From a checkpoint of a small transformer trained on Wikipedia: MLP 3584 GELU, 95.1M parameters.
MLP neurons of a small language model. Each row is named by its layer, matrix (up: input weights) and neuron, and shows model dimensions 256-383. Each number is 50 + 10 x the weight over its row's rms, rounded and kept within 0 to 99.
After each neuron's rows, "fires on" lists the tokens most often at its 100 highest values on Wikipedia text that the model never trained on.

L5.up1908:46 44 51 66 44 55 51 57 62 35 36 57 43 54 44 48 40 40 35 50 50 37 58 46 50 36 55 56 51 87 67 52 40 30 47 65 47 59 50 47 26 51 43 37 63 70 35 43 59 59 63 64 57 48 55 35 63 45 31 43 59 68 58 43 44 25 57 53 47 42 37 49 45 48 47 62 42 62 57 53 34 47 43 62 44 37 53 68 55 44 63 40 52 52 59 37 53 52 55 43 49 45 50 40 38 37 60 47 36 39 55 44 43 55 45 48 53 57 56 42 71 40 56 46 52 35 26 48
fires on: "20", " ", "19", "–"

L5.up1627:54 57 58 46 43 46 41 49 47 57 44 56 57 46 56 56 33 48 40 57 57 45 36 40 52 49 29 36 48 36 44 51 63 57 55 47 51 33 42 38 49 37 52 48 53 41 42 66 51 55 47 44 44 40 47 37 51 66 51 60 71 47 55 42 52 43 35 63 43 52 42 52 52 29 29 40 59 55 49 28 48 51 52 46 45 52 53 44 46 20 58 62 32 56 50 71 61 42 37 61 49 39 53 47 67 30 50 54 43 46 57 49 45 51 48 47 46 43 50 34 59 45 51 53 53 63 65 28
fires on: " under", " (", " \"", " “", "\n", "th"

L5.up647:50 73 60 60 47 48 42 41 65 58 59 60 55 47 40 43 62 57 39 67 49 41 41 48 62 59 40 55 40 49 55 41 51 87 44 44 70 67 64 45 47 58 44 30 41 42 42 43 51 49 64 66 35 54 41 53 59 31 62 55 59 45 44 48 44 51 37 36 46 51 46 59 56 41 35 43 53 39 43 37 39 47 47 59 40 42 49 53 42 54 55 50 46 53 44 51 43 53 73 51 47 50 58 38 67 34 52 54 36 57 50 43 59 58 27 35 44 58 57 60 48 56 54 41 46 52 59 38
fires on: " (", " |\n", " co", " Co", "24", "re"

L5.up1525:47 36 46 26 46 56 45 52 49 47 47 49 47 41 45 68 55 39 44 43 55 63 50 46 69 57 49 54 45 58 39 77 33 43 52 66 49 53 46 52 47 47 53 52 36 63 43 49 37 36 67 56 43 65 51 61 50 56 47 44 61 69 65 31 59 57 49 30 41 76 60 54 39 60 42 43 72 42 57 43 37 48 60 53 37 46 44 46 59 43 56 32 55 57 54 32 39 55 58 48 63 44 50 48 44 61 31 65 63 53 33 71 48 34 46 37 49 48 37 65 40 52 50 48 51 48 56 61
fires on: " ", ".", "00", "3", "0"

L5.up3326:51 75 49 45 53 57 46 34 49 48 59 61 57 54 39 47 65 50 59 50 63 55 57 29 56 53 48 45 56 55 58 36 57 66 47 66 39 50 56 43 64 46 46 61 43 41 53 64 47 63 49 58 41 61 51 37 31 56 56 68 43 54 58 51 39 56 57 41 60 63 52 45 37 58 49 55 29 56 51 57 37 55 67 37 36 57 30 54 55 40 54 43 51 59 46 60 53 33 47 56 46 59 58 46 69 45 34 47 58 55 58 44 60 52 61 52 47 66 34 64 50 65 30 57 43 43 53 60
fires on: " S", " s", "S"

L5.up536:46 64 49 44 53 45 57 47 65 47 58 48 47 44 46 60 54 46 43 56 50 50 61 32 37 39 71 58 65 30 57 36 37 42 42 45 52 46 60 44 41 45 70 45 56 37 52 37 63 41 62 54 55 45 44 45 52 38 37 55 56 39 65 40 51 40 46 21 59 47 56 43 56 47 56 43 59 69 53 45 47 36 54 51 54 41 43 46 30 52 37 50 59 54 44 37 58 45 60 51 46 61 55 54 62 39 23 19 53 32 38 40 40 47 58 49 56 48 52 36 42 59 68 43 53 43 52 27
fires on: " and", ",", " into", " |", " the", ":"

L5.up2660:63 67 48 59 36 70 41 45 55 61 58 46 48 61 44 60 23 35 44 38 44 50 48 53 41 54 59 41 47 33 56 50 50 54 51 51 55 26 54 43 51 50 73 38 48 42 36 47 48 50 53 48 53 58 27 53 68 31 44 54 38 48 41 63 49 61 57 59 53 43 55 47 58 57 45 35 41 44 46 57 46 48 45 37 46 53 53 63 40 46 50 52 52 83 41 46 38 44 61 54 51 45 43 47 53 56 60 56 51 52 37 51 33 51 49 46 53 45 54 55 66 56 57 69 45 36 58 41
fires on: " ", " |", " (", ":"

L5.up2231:47 37 31 60 47 50 46 53 43 44 69 53 74 50 42 37 61 43 44 62 61 39 48 48 38 72 38 51 38 42 36 55 50 64 62 44 61 63 50 46 52 50 58 68 59 49 47 50 72 48 53 60 40 56 56 48 55 49 56 36 45 62 46 44 51 49 57 54 62 65 48 36 68 47 50 52 40 41 32 26 34 50 71 69 62 51 61 54 43 41 39 38 61 63 60 42 50 39 48 47 54 22 50 49 53 57 47 56 51 47 56 47 62 45 45 50 54 40 59 48 32 54 37 54 54 61 51 60
fires on: "G", " Al", "g", " G", " General"

L5.up2737:46 41 59 57 53 73 51 73 39 45 45 63 48 49 58 43 36 67 58 60 58 57 48 60 48 59 40 40 57 42 59 56 49 45 59 39 38 54 48 56 30 41 52 54 64 40 67 48 43 47 32 58 55 37 46 36 57 37 53 50 43 37 14 42 65 45 57 46 33 39 43 59 55 45 70 47 64 50 54 50 43 43 51 43 32 59 73 56 44 27 47 63 47 54 41 47 49 37 58 25 47 64 48 37 31 54 41 50 49 55 37 35 48 52 62 62 41 64 50 45 35 59 48 24 48 50 51 56
fires on: " —", " none", "0", " Yes", " not"

L5.up31:57 42 40 26 67 54 68 59 48 33 57 50 41 62 55 63 49 44 45 72 50 42 51 48 37 51 55 43 55 51 37 45 35 46 50 62 54 63 45 63 32 57 44 46 56 52 51 57 44 63 72 41 53 39 46 53 40 69 47 43 54 48 52 44 48 33 60 75 49 52 54 41 48 46 44 56 48 36 64 60 38 51 40 53 45 62 37 62 54 63 42 59 38 52 62 51 34 43 42 53 53 56 56 56 49 68 48 53 52 32 33 42 56 65 49 48 45 42 45 38 50 34 66 56 51 53 40 50
fires on: " ", "19", "20", "1", "–"

L5.up1080:46 48 54 34 63 39 50 49 56 48 58 48 59 75 65 52 40 41 55 57 51 64 69 44 63 50 42 51 40 54 56 39 61 67 61 62 50 50 40 50 68 40 39 42 51 52 42 56 46 56 50 47 51 49 43 45 51 45 46 47 34 54 34 56 52 42 48 74 49 43 50 62 49 30 41 56 50 46 35 47 50 58 58 35 29 49 54 35 47 58 77 56 59 60 49 46 45 49 55 53 55 78 21 44 32 56 53 64 47 50 52 42 46 34 37 46 35 36 49 53 59 54 39 31 39 49 50 46
fires on: " |", " as", " of"

L5.up1851:41 54 38 45 57 59 54 61 57 59 55 54 52 42 39 59 38 42 50 49 46 32 57 56 31 46 59 51 70 50 57 43 64 42 30 36 64 60 61 37 46 47 53 44 53 42 56 65 45 57 64 72 44 34 43 46 48 59 48 67 63 54 46 32 56 44 45 58 23 33 50 44 51 62 48 37 38 27 58 42 50 58 45 52 37 40 49 53 54 43 57 35 61 50 71 46 37 51 45 58 43 63 55 60 40 57 55 65 50 42 34 44 66 58 56 48 60 63 46 54 53 50 50 40 56 52 46 36
fires on: " ", " \"", " TV", "–", "/"

L5.up419:47 40 68 48 29 43 65 66 59 41 43 39 55 56 48 53 56 51 28 34 64 53 42 50 51 46 52 55 58 67 53 57 36 39 46 65 61 41 49 63 49 46 61 45 50 52 37 62 52 47 37 55 54 47 46 58 49 60 44 42 56 40 67 48 42 59 33 49 44 55 52 37 44 59 36 69 43 51 51 63 38 38 49 61 47 63 49 47 44 44 63 54 48 48 35 34 56 29 32 50 43 48 39 49 53 49 40 37 42 45 43 54 58 44 34 62 55 59 53 55 58 42 36 41 41 56 53 37
fires on: " |", " from", " backing", " at", " ", " of"

L5.up2230:44 62 43 53 67 40 50 81 59 56 57 39 32 52 34 51 43 36 46 56 46 53 58 39 49 53 67 51 47 47 62 50 39 61 52 60 43 44 48 44 45 55 44 24 64 56 54 41 54 59 50 85 51 25 65 35 48 39 64 24 57 58 64 55 54 25 51 61 57 33 47 38 54 36 70 54 45 43 60 36 53 63 32 59 65 61 59 56 54 50 33 58 48 41 38 46 37 41 39 48 50 49 38 46 60 56 39 60 59 34 52 35 28 31 61 50 39 65 38 50 53 55 60 56 42 36 56 43
fires on: " over", "19", "–", " ", "0"

L5.up1451:56 32 38 50 64 44 35 58 43 52 39 50 66 79 41 38 38 43 47 34 53 48 62 28 56 62 53 48 52 35 46 46 40 45 33 48 46 56 30 49 63 56 48 46 35 56 51 41 65 46 47 54 39 48 41 60 64 53 55 46 53 52 57 32 58 60 64 45 31 64 64 37 60 37 45 59 61 25 51 64 48 54 47 51 49 29 35 59 45 35 68 49 39 34 52 62 42 47 62 62 52 62 51 40 41 78 52 43 68 44 56 50 36 57 38 62 33 50 31 46 71 39 65 43 40 52 53 42
fires on: " B", " b", "B", " ", "-"

L5.up1517:53 36 45 28 60 43 44 72 53 63 52 50 56 34 43 49 45 35 32 46 55 50 49 42 47 57 27 42 62 38 50 46 36 70 58 47 33 40 45 50 47 36 51 38 39 46 49 52 60 35 46 49 48 48 47 59 49 59 38 51 47 58 45 38 49 38 40 52 41 55 48 48 55 48 55 43 42 42 40 38 39 72 37 54 48 48 35 54 58 47 54 64 58 77 47 63 34 17 56 60 56 52 55 41 54 65 45 37 55 33 47 35 44 56 48 56 42 41 45 30 42 50 48 52 67 47 53 61
fires on: " ", " ("

L5.up1636:47 62 65 43 51 34 50 54 53 57 53 23 40 58 47 55 56 55 23 50 47 56 41 59 55 44 38 51 60 34 57 36 45 31 54 54 58 37 34 73 38 50 61 73 44 59 43 51 44 56 44 44 50 33 52 44 59 43 47 54 60 31 08 45 49 54 39 31 56 28 53 49 39 63 65 47 57 64 56 80 56 55 43 38 47 47 47 31 51 45 57 58 46 41 40 54 58 60 67 47 41 52 21 44 44 54 55 50 63 43 51 46 47 54 42 52 55 68 46 48 59 50 53 68 43 47 65 59
fires on: " |", "."

L5.up2820:58 46 61 67 48 59 64 68 47 41 43 56 39 51 58 56 52 37 54 40 65 47 53 53 47 64 52 50 52 55 29 58 44 51 49 47 55 52 61 51 38 54 41 50 66 50 47 32 45 64 46 60 48 51 48 48 52 37 57 59 56 48 55 50 53 47 35 68 36 46 57 50 41 55 43 60 55 46 68 41 45 35 46 46 43 58 62 43 45 60 46 61 37 42 44 53 52 51 37 40 52 55 70 42 47 49 66 58 70 31 53 49 57 57 37 55 27 49 23 36 55 56 40 45 63 50 47 66
fires on: "19", "–", "z", "V"

L5.up2731:56 50 32 50 50 63 49 47 66 52 53 70 41 52 43 34 44 58 49 48 47 56 48 43 55 72 54 64 40 51 59 42 47 55 51 46 35 44 32 44 67 69 40 49 52 38 58 60 53 51 47 52 50 45 64 48 63 61 64 70 49 52 40 57 40 58 46 49 46 34 59 50 55 39 37 48 34 29 55 53 56 60 62 51 47 60 55 45 35 61 52 57 33 53 41 50 57 62 54 51 55 54 53 57 43 38 45 63 47 58 48 39 57 43 43 43 47 44 41 40 47 62 37 54 48 35 67 49
fires on: " |", " co", " in", " and", " c", " Co"

L5.up3142:53 50 48 47 61 37 63 40 45 69 66 47 49 69 57 49 48 58 40 53 50 48 49 51 47 42 55 45 54 48 48 39 38 52 66 49 48 41 56 56 44 56 47 32 61 47 37 36 56 38 48 61 57 55 60 44 46 55 41 57 52 50 50 56 30 64 32 58 58 41 49 50 48 52 44 54 47 73 64 52 51 44 42 43 56 46 50 52 49 57 69 54 47 42 43 45 44 53 51 58 43 51 41 61 53 45 47 38 54 43 41 52 52 50 55 56 43 38 49 47 54 57 48 61 52 71 34 43
fires on: " |", " –", "–", ":", " -", " /"

L5.up3346:55 61 46 61 44 72 43 58 30 45 58 40 46 54 48 52 65 45 47 39 54 70 48 37 65 55 49 50 54 32 57 41 43 63 45 51 51 74 66 43 39 40 55 52 48 60 42 59 37 45 61 44 45 66 29 62 50 54 66 36 36 34 42 41 68 42 62 48 47 52 64 62 39 59 40 31 46 48 48 54 60 50 56 44 58 53 29 67 40 44 67 49 47 55 44 68 63 64 63 52 27 60 65 40 46 50 55 48 64 37 54 57 61 48 52 53 61 53 58 49 36 52 37 50 48 53 46 42
fires on: " |", " km", " mm", " |\n", "°N", " in"

L5.up3243:43 67 60 59 56 46 36 33 53 43 51 42 54 51 34 68 43 55 34 62 45 35 52 35 60 44 73 49 46 65 67 52 70 42 47 61 56 62 55 37 56 46 63 45 51 51 49 50 41 51 59 54 48 37 49 34 42 36 49 56 49 60 51 44 44 67 67 60 46 31 57 41 36 45 49 41 47 47 48 71 33 48 64 36 61 40 46 48 45 61 39 60 51 60 68 62 59 50 39 53 49 48 48 54 57 42 59 54 66 41 58 35 42 53 71 39 52 50 41 53 46 32 47 43 51 50 33 58
fires on: " in", " s", "N", "S"

L5.up3332:69 41 67 43 54 48 38 49 47 49 48 57 48 63 35 54 49 42 54 54 41 53 67 65 26 52 38 64 55 50 58 53 58 47 44 64 71 50 54 40 65 53 35 53 41 39 45 41 43 43 55 49 34 37 55 32 60 58 71 59 59 64 53 63 42 71 53 47 51 55 48 47 62 51 69 55 61 42 63 26 65 49 42 63 45 50 33 35 49 63 54 51 37 35 63 38 54 53 57 33 36 44 35 49 37 49 35 61 52 49 47 47 49 62 64 37 38 41 56 41 65 49 47 42 54 64 52 56
fires on: "19", "20", " years", "′", "–"

L5.up1875:36 42 44 56 54 34 53 45 61 39 53 67 41 55 54 50 47 43 39 43 41 46 61 49 39 58 38 43 42 40 54 51 65 36 54 54 60 55 58 49 47 41 60 35 63 43 59 56 58 54 48 53 52 51 47 34 43 66 45 59 59 65 28 40 53 37 58 54 44 38 43 37 41 65 49 48 30 54 62 45 57 34 54 45 37 52 59 44 43 53 50 57 56 59 49 50 54 64 53 38 51 62 54 55 63 41 54 37 47 48 42 41 58 52 58 37 38 60 53 55 58 41 63 47 57 52 47 49
fires on: " |", " /", " than"

L5.up1135:45 48 47 53 47 44 45 64 50 57 48 52 40 55 38 42 69 60 30 31 40 65 54 51 44 55 26 51 48 40 44 55 45 54 50 61 46 60 49 43 47 61 50 57 41 42 57 58 52 37 65 60 53 56 67 54 44 58 55 46 28 43 43 55 41 30 62 53 50 44 45 42 40 45 62 55 53 52 49 39 34 51 72 37 50 23 71 34 30 40 45 50 40 50 48 60 39 52 28 59 39 49 54 49 53 54 31 48 45 46 51 55 41 42 30 52 51 64 54 64 46 51 37 42 70 58 38 54
fires on: " J", " Ch", "g", " L", " G"

L5.up1901:48 66 72 44 46 53 47 48 61 42 46 41 52 63 43 58 48 51 60 49 50 47 38 61 54 61 48 63 60 54 41 60 50 71 54 65 65 57 42 51 54 38 58 61 53 41 45 55 41 56 52 57 58 39 45 44 51 52 50 48 39 54 53 49 61 45 48 59 41 49 61 54 42 35 53 46 39 45 59 39 40 32 56 44 54 49 52 37 44 24 26 52 50 52 66 39 71 62 31 39 55 43 31 35 41 67 54 48 74 57 56 40 52 37 35 51 52 65 65 46 55 48 58 29 50 63 56 42
fires on: " |", " "

L5.up3315:62 53 51 55 56 62 42 51 55 47 54 56 48 60 56 50 68 40 48 51 73 48 43 41 50 54 43 55 48 51 50 59 61 36 43 49 68 56 62 55 44 32 46 44 34 40 68 50 45 52 50 60 32 57 46 49 58 58 42 68 44 53 29 29 46 44 47 66 64 50 58 42 54 49 53 56 59 54 55 73 52 41 42 44 51 49 48 44 53 63 56 46 54 33 60 63 53 48 48 46 34 62 68 51 59 52 52 50 55 42 66 48 47 55 73 40 48 73 54 76 46 35 31 51 35 34 28 53
fires on: " St", " V", " Sp", " only", "ov", "St"

L5.up3207:51 45 67 47 57 58 66 68 74 46 45 57 50 57 46 44 62 50 42 62 60 54 44 43 47 60 53 62 48 67 54 64 58 51 49 48 47 33 34 62 61 48 47 61 49 49 49 45 48 33 38 50 44 41 49 55 51 49 63 54 60 58 66 23 20 35 48 60 37 60 64 53 54 33 56 38 60 43 41 55 51 51 49 50 52 50 55 55 47 43 29 43 59 51 55 45 51 47 40 47 53 47 42 44 38 45 57 49 48 50 62 51 45 45 42 57 53 65 58 44 66 65 43 52 40 44 62 35
fires on: " |", ".", "-", ",", " A"

L5.up2117:73 48 48 47 30 62 58 62 45 34 61 46 44 30 41 43 30 26 53 35 46 51 53 58 56 51 46 44 60 68 36 52 62 35 40 59 41 42 65 63 37 62 61 53 58 35 52 48 43 65 30 51 44 34 45 52 40 35 44 40 53 52 44 53 34 58 40 60 70 39 52 34 46 45 34 46 68 48 39 51 40 36 39 42 52 55 58 44 35 41 47 51 50 48 54 35 57 26 45 62 46 60 42 51 62 65 47 61 48 44 58 67 51 51 49 56 53 59 53 49 44 58 41 66 45 32 54 44
fires on: " |", " left", " provide"

L5.up94:52 51 34 37 61 56 68 68 52 42 47 45 62 49 35 70 29 51 46 43 61 45 40 69 44 51 39 42 62 55 45 70 40 60 58 50 36 46 23 55 32 46 44 41 51 55 56 46 51 38 51 44 37 26 49 37 55 34 37 56 50 50 63 41 46 51 44 52 48 37 53 45 54 69 41 50 65 56 60 42 41 46 46 15 72 65 49 53 48 60 57 39 54 42 41 47 46 43 60 42 45 53 64 48 50 62 68 45 50 55 40 44 37 49 61 50 46 47 50 54 66 39 70 59 36 40 37 39
fires on: " |", "|", ",", " original"

L5.up1281:38 45 43 61 58 58 50 56 41 55 53 62 54 56 50 62 53 40 32 43 57 69 51 56 57 59 53 71 65 33 46 35 49 40 42 52 54 61 50 42 60 63 55 53 39 65 46 52 39 59 45 62 39 56 61 32 65 59 61 47 57 50 60 55 26 43 51 51 27 55 67 43 48 80 48 40 67 54 48 48 53 61 33 44 62 59 52 54 60 53 43 59 50 61 45 47 50 54 57 51 41 50 44 27 43 61 43 37 60 53 58 51 49 45 52 49 53 59 41 46 58 37 42 74 61 46 52 49
fires on: " N", " in"

L5.up3198:50 48 57 50 58 49 58 57 33 50 52 44 48 53 34 48 55 41 62 54 45 51 50 57 57 61 43 45 68 39 35 46 44 46 27 43 47 39 52 44 61 39 27 40 58 39 34 59 41 50 29 41 44 67 38 52 25 41 66 58 38 54 58 49 46 63 42 42 68 48 46 48 54 54 32 38 48 55 60 44 50 41 65 57 47 54 59 46 53 45 62 48 41 66 54 55 40 51 48 34 50 56 61 55 56 74 37 41 50 46 45 50 51 54 53 33 30 42 58 57 72 44 49 48 63 60 61 62
fires on: "19", "20", " development", " trading"

L5.up944:59 67 44 60 62 40 55 43 34 45 47 43 45 62 32 54 52 37 34 49 47 67 49 62 39 47 50 40 38 55 44 41 54 55 47 37 46 35 41 62 49 69 51 47 56 63 39 47 52 57 44 35 40 36 58 49 34 46 21 50 54 69 31 46 41 58 48 62 46 46 55 27 43 48 50 49 63 38 39 53 62 42 46 54 46 38 45 52 41 54 49 59 48 65 49 68 46 36 39 61 40 50 42 55 50 54 58 49 61 57 70 64 49 59 19 39 50 62 45 44 54 50 50 54 74 51 41 44
fires on: " |", " ", " /", "–"

L5.up1760:63 38 45 31 63 50 61 74 37 45 65 42 49 37 69 51 34 50 62 50 43 63 36 52 43 36 59 52 57 53 57 40 38 52 52 38 54 53 42 48 29 58 53 45 37 35 35 47 58 58 33 50 50 45 51 40 43 48 48 50 67 50 51 52 60 48 33 46 52 36 55 36 40 71 41 56 49 45 56 51 49 57 48 52 35 32 43 42 51 39 32 60 51 47 54 64 48 35 46 46 43 50 52 64 45 54 53 54 69 54 39 40 59 53 71 58 37 58 50 66 59 48 59 47 45 50 37 57
fires on: " |", ".", " ", ",", "-"

L5.up2021:77 50 78 61 54 65 41 59 60 51 48 50 48 47 50 57 45 51 64 66 53 48 54 41 63 59 40 56 44 59 48 37 54 44 36 53 54 49 40 45 60 32 39 30 40 38 42 33 62 43 47 50 51 56 51 64 53 40 49 58 32 46 51 55 43 44 61 38 49 46 50 60 45 40 65 23 40 43 62 50 32 49 50 61 63 44 64 36 44 48 54 48 44 55 46 48 66 48 49 50 37 44 43 63 63 59 38 58 54 47 53 55 41 41 41 41 29 40 63 43 35 46 47 49 45 48 40 45
fires on: "er", " E", " C", " U", "g", " the"

L5.up2251:55 50 61 65 41 46 56 57 58 64 44 46 56 61 66 58 65 39 52 77 53 59 65 59 66 57 47 55 50 40 54 25 71 51 36 56 48 69 47 44 59 66 75 46 50 53 35 83 53 53 52 61 40 48 64 53 57 51 42 55 45 61 57 62 52 41 50 59 61 19 44 58 55 66 42 47 56 38 56 67 47 45 56 44 46 35 58 49 61 55 73 58 43 59 46 53 48 51 52 71 57 57 57 37 57 64 61 73 79 47 46 52 34 47 58 47 64 56 59 69 57 46 57 60 33 34 39 43
fires on: "|", ",", " |", " in", "%", " ;"

L5.up2482:55 59 50 24 54 35 32 43 45 73 46 55 50 66 28 49 52 41 41 25 54 44 43 44 60 44 54 46 62 53 27 64 53 37 43 54 52 54 38 38 44 54 54 43 56 58 53 48 52 47 67 35 40 60 59 57 51 55 28 56 40 62 62 24 57 56 45 22 47 67 65 51 49 55 49 70 69 34 53 46 37 58 50 46 44 65 47 56 71 49 51 68 37 45 38 40 61 51 49 58 63 56 38 46 45 55 48 45 70 53 53 52 44 61 49 39 50 55 36 60 51 71 54 29 47 67 45 59
fires on: " "

L5.up1399:48 29 51 33 70 30 87 48 52 42 38 56 52 61 39 42 56 46 40 39 55 57 60 42 58 42 31 59 41 43 53 62 53 53 61 66 51 42 52 54 40 58 58 61 64 44 48 55 57 56 55 43 48 32 37 48 58 60 70 64 54 58 59 51 46 56 41 53 50 56 39 46 46 45 61 40 40 62 41 62 67 62 63 47 37 50 66 59 45 41 59 62 37 55 34 54 58 53 53 39 41 78 42 55 49 62 55 35 53 45 59 52 45 52 47 47 37 56 50 60 68 54 52 35 42 41 45 51
fires on: " |", " political", " Soviet"

L5.up2188:52 43 47 59 39 56 45 57 47 57 42 54 40 46 48 39 41 40 28 58 31 49 57 58 49 57 54 34 59 41 54 50 50 60 55 67 39 44 56 62 41 59 49 50 49 64 65 53 46 53 37 43 47 55 49 48 53 33 49 59 45 38 46 54 61 44 71 52 51 50 60 34 54 64 59 50 37 43 59 59 52 37 60 44 47 47 65 56 59 34 30 60 58 57 51 47 52 51 70 52 71 48 39 64 43 63 46 61 69 43 65 51 68 11 51 51 45 56 46 70 46 55 46 42 62 54 43 50
fires on: "M", " m", " —", "m", "0"

L5.up1178:54 43 54 64 40 42 54 65 58 48 60 41 56 49 72 56 42 38 37 50 53 67 46 56 70 55 48 58 44 56 56 33 61 60 47 43 50 55 58 44 46 54 49 52 36 53 35 40 48 46 46 61 53 33 45 43 46 37 56 48 41 52 65 73 56 52 43 55 49 45 64 71 38 58 49 38 35 45 61 56 47 52 53 69 51 41 55 42 44 33 45 47 42 33 42 51 47 51 43 54 48 43 58 63 68 60 58 27 60 64 43 56 62 51 48 46 43 51 39 28 64 32 73 45 70 55 69 52
fires on: "-", " W", ",", " m", " Man", " f"

L5.up3181:53 56 65 35 64 54 54 65 57 44 62 31 48 72 51 43 68 69 30 55 51 62 39 45 45 58 39 53 54 48 60 32 66 65 55 56 48 55 69 65 55 64 50 49 57 37 38 60 50 62 45 53 71 44 60 44 48 55 33 53 54 66 38 49 47 57 47 49 46 44 62 49 50 58 52 42 21 64 59 59 50 57 61 56 49 37 52 39 64 46 47 51 42 57 41 39 61 49 57 55 58 63 52 44 34 46 52 67 50 47 59 61 49 45 58 47 52 47 49 59 57 47 61 51 58 45 38 29
fires on: " |", "\n", " |\n", ";"

L5.up1042:49 58 56 46 38 33 47 59 62 41 42 50 62 55 48 51 58 38 44 39 50 41 51 52 75 57 45 55 60 53 43 26 49 68 56 40 70 51 27 62 37 39 59 49 40 64 40 49 58 55 53 61 62 37 66 45 49 38 50 56 44 69 58 32 44 50 44 49 45 44 65 71 66 50 55 54 50 57 32 54 41 38 63 57 40 64 45 47 42 26 36 52 55 19 53 47 45 55 45 49 50 47 25 65 38 53 60 46 49 49 61 72 44 44 54 37 46 46 59 51 60 31 46 37 38 59 51 46
fires on: ",", " "

L5.up618:47 42 44 55 51 53 64 64 53 40 52 53 40 53 52 46 60 46 33 61 49 39 39 56 47 56 45 64 53 67 44 41 45 38 52 37 42 56 55 50 46 47 47 46 57 69 41 82 40 56 40 63 54 26 52 52 40 46 53 39 51 30 45 63 48 52 61 45 46 57 44 50 38 45 53 62 66 67 53 66 42 31 59 42 54 52 67 64 46 54 42 47 51 41 51 71 57 40 46 67 49 47 36 46 42 52 57 55 61 51 69 62 38 54 33 58 54 43 49 57 37 53 52 63 57 68 57 46
fires on: " |", ";", " with", " and", " were"

L5.up1564:48 49 35 63 45 48 46 37 56 62 58 45 60 44 46 57 45 48 43 56 46 60 49 59 52 52 48 43 53 55 60 51 37 64 44 55 62 68 54 53 46 49 41 21 60 59 52 50 65 63 39 39 40 50 45 39 50 49 49 44 54 47 38 58 51 55 38 56 47 42 39 37 54 37 47 44 48 49 52 46 54 66 42 43 45 43 34 44 49 50 65 56 34 83 42 63 39 37 58 41 57 48 44 55 58 40 47 49 50 48 39 53 49 48 57 41 50 30 34 47 53 47 69 49 49 66 55 52
fires on: "\n", " (", ")\n", " ", ":\n\n", ".\n"

L5.up2904:36 36 54 47 55 47 49 54 48 47 50 53 49 53 41 35 54 59 49 58 63 35 56 41 50 49 48 65 51 53 45 50 53 48 48 51 46 52 52 50 51 73 65 57 68 50 34 50 42 50 37 44 40 57 36 42 64 56 35 45 37 57 64 53 36 44 57 64 58 51 38 42 42 59 30 53 59 66 45 59 38 52 66 27 56 42 54 67 45 45 39 51 64 57 36 51 46 48 32 46 76 44 60 30 52 44 38 36 61 55 50 58 51 51 54 63 59 49 42 33 55 43 33 60 63 56 46 49
fires on: " |", ",", " in", " into", "ings", ":"

L5.up323:54 38 41 34 44 45 54 55 52 43 39 57 56 54 46 54 57 56 44 51 39 33 55 37 47 55 46 49 62 47 48 53 42 76 59 57 57 49 55 60 51 30 56 55 67 49 42 44 41 58 50 47 67 41 65 45 58 45 54 58 57 68 23 59 40 64 53 41 57 54 51 55 61 42 38 41 42 67 48 54 48 33 47 45 43 42 58 43 60 43 45 62 40 38 57 47 52 23 44 53 54 34 31 48 48 62 45 56 62 52 55 58 52 61 63 73 49 50 50 52 58 38 60 48 55 41 44 32
fires on: "|", ",", " |", "-", " "

L5.up1571:53 64 38 40 52 39 44 57 48 58 57 58 49 59 47 42 56 49 41 65 51 42 56 62 51 38 50 65 42 29 57 48 64 39 30 61 54 58 49 39 48 44 58 57 61 60 53 50 46 44 57 52 59 71 71 42 57 53 54 53 42 45 48 64 55 49 55 38 49 52 72 52 55 44 55 51 39 54 50 31 43 65 56 47 40 49 59 37 37 54 48 52 49 48 60 54 59 35 60 48 47 59 53 52 52 60 48 60 38 35 33 46 66 38 56 32 37 42 32 64 72 39 53 49 35 41 62 48
fires on: " ", "20", "19"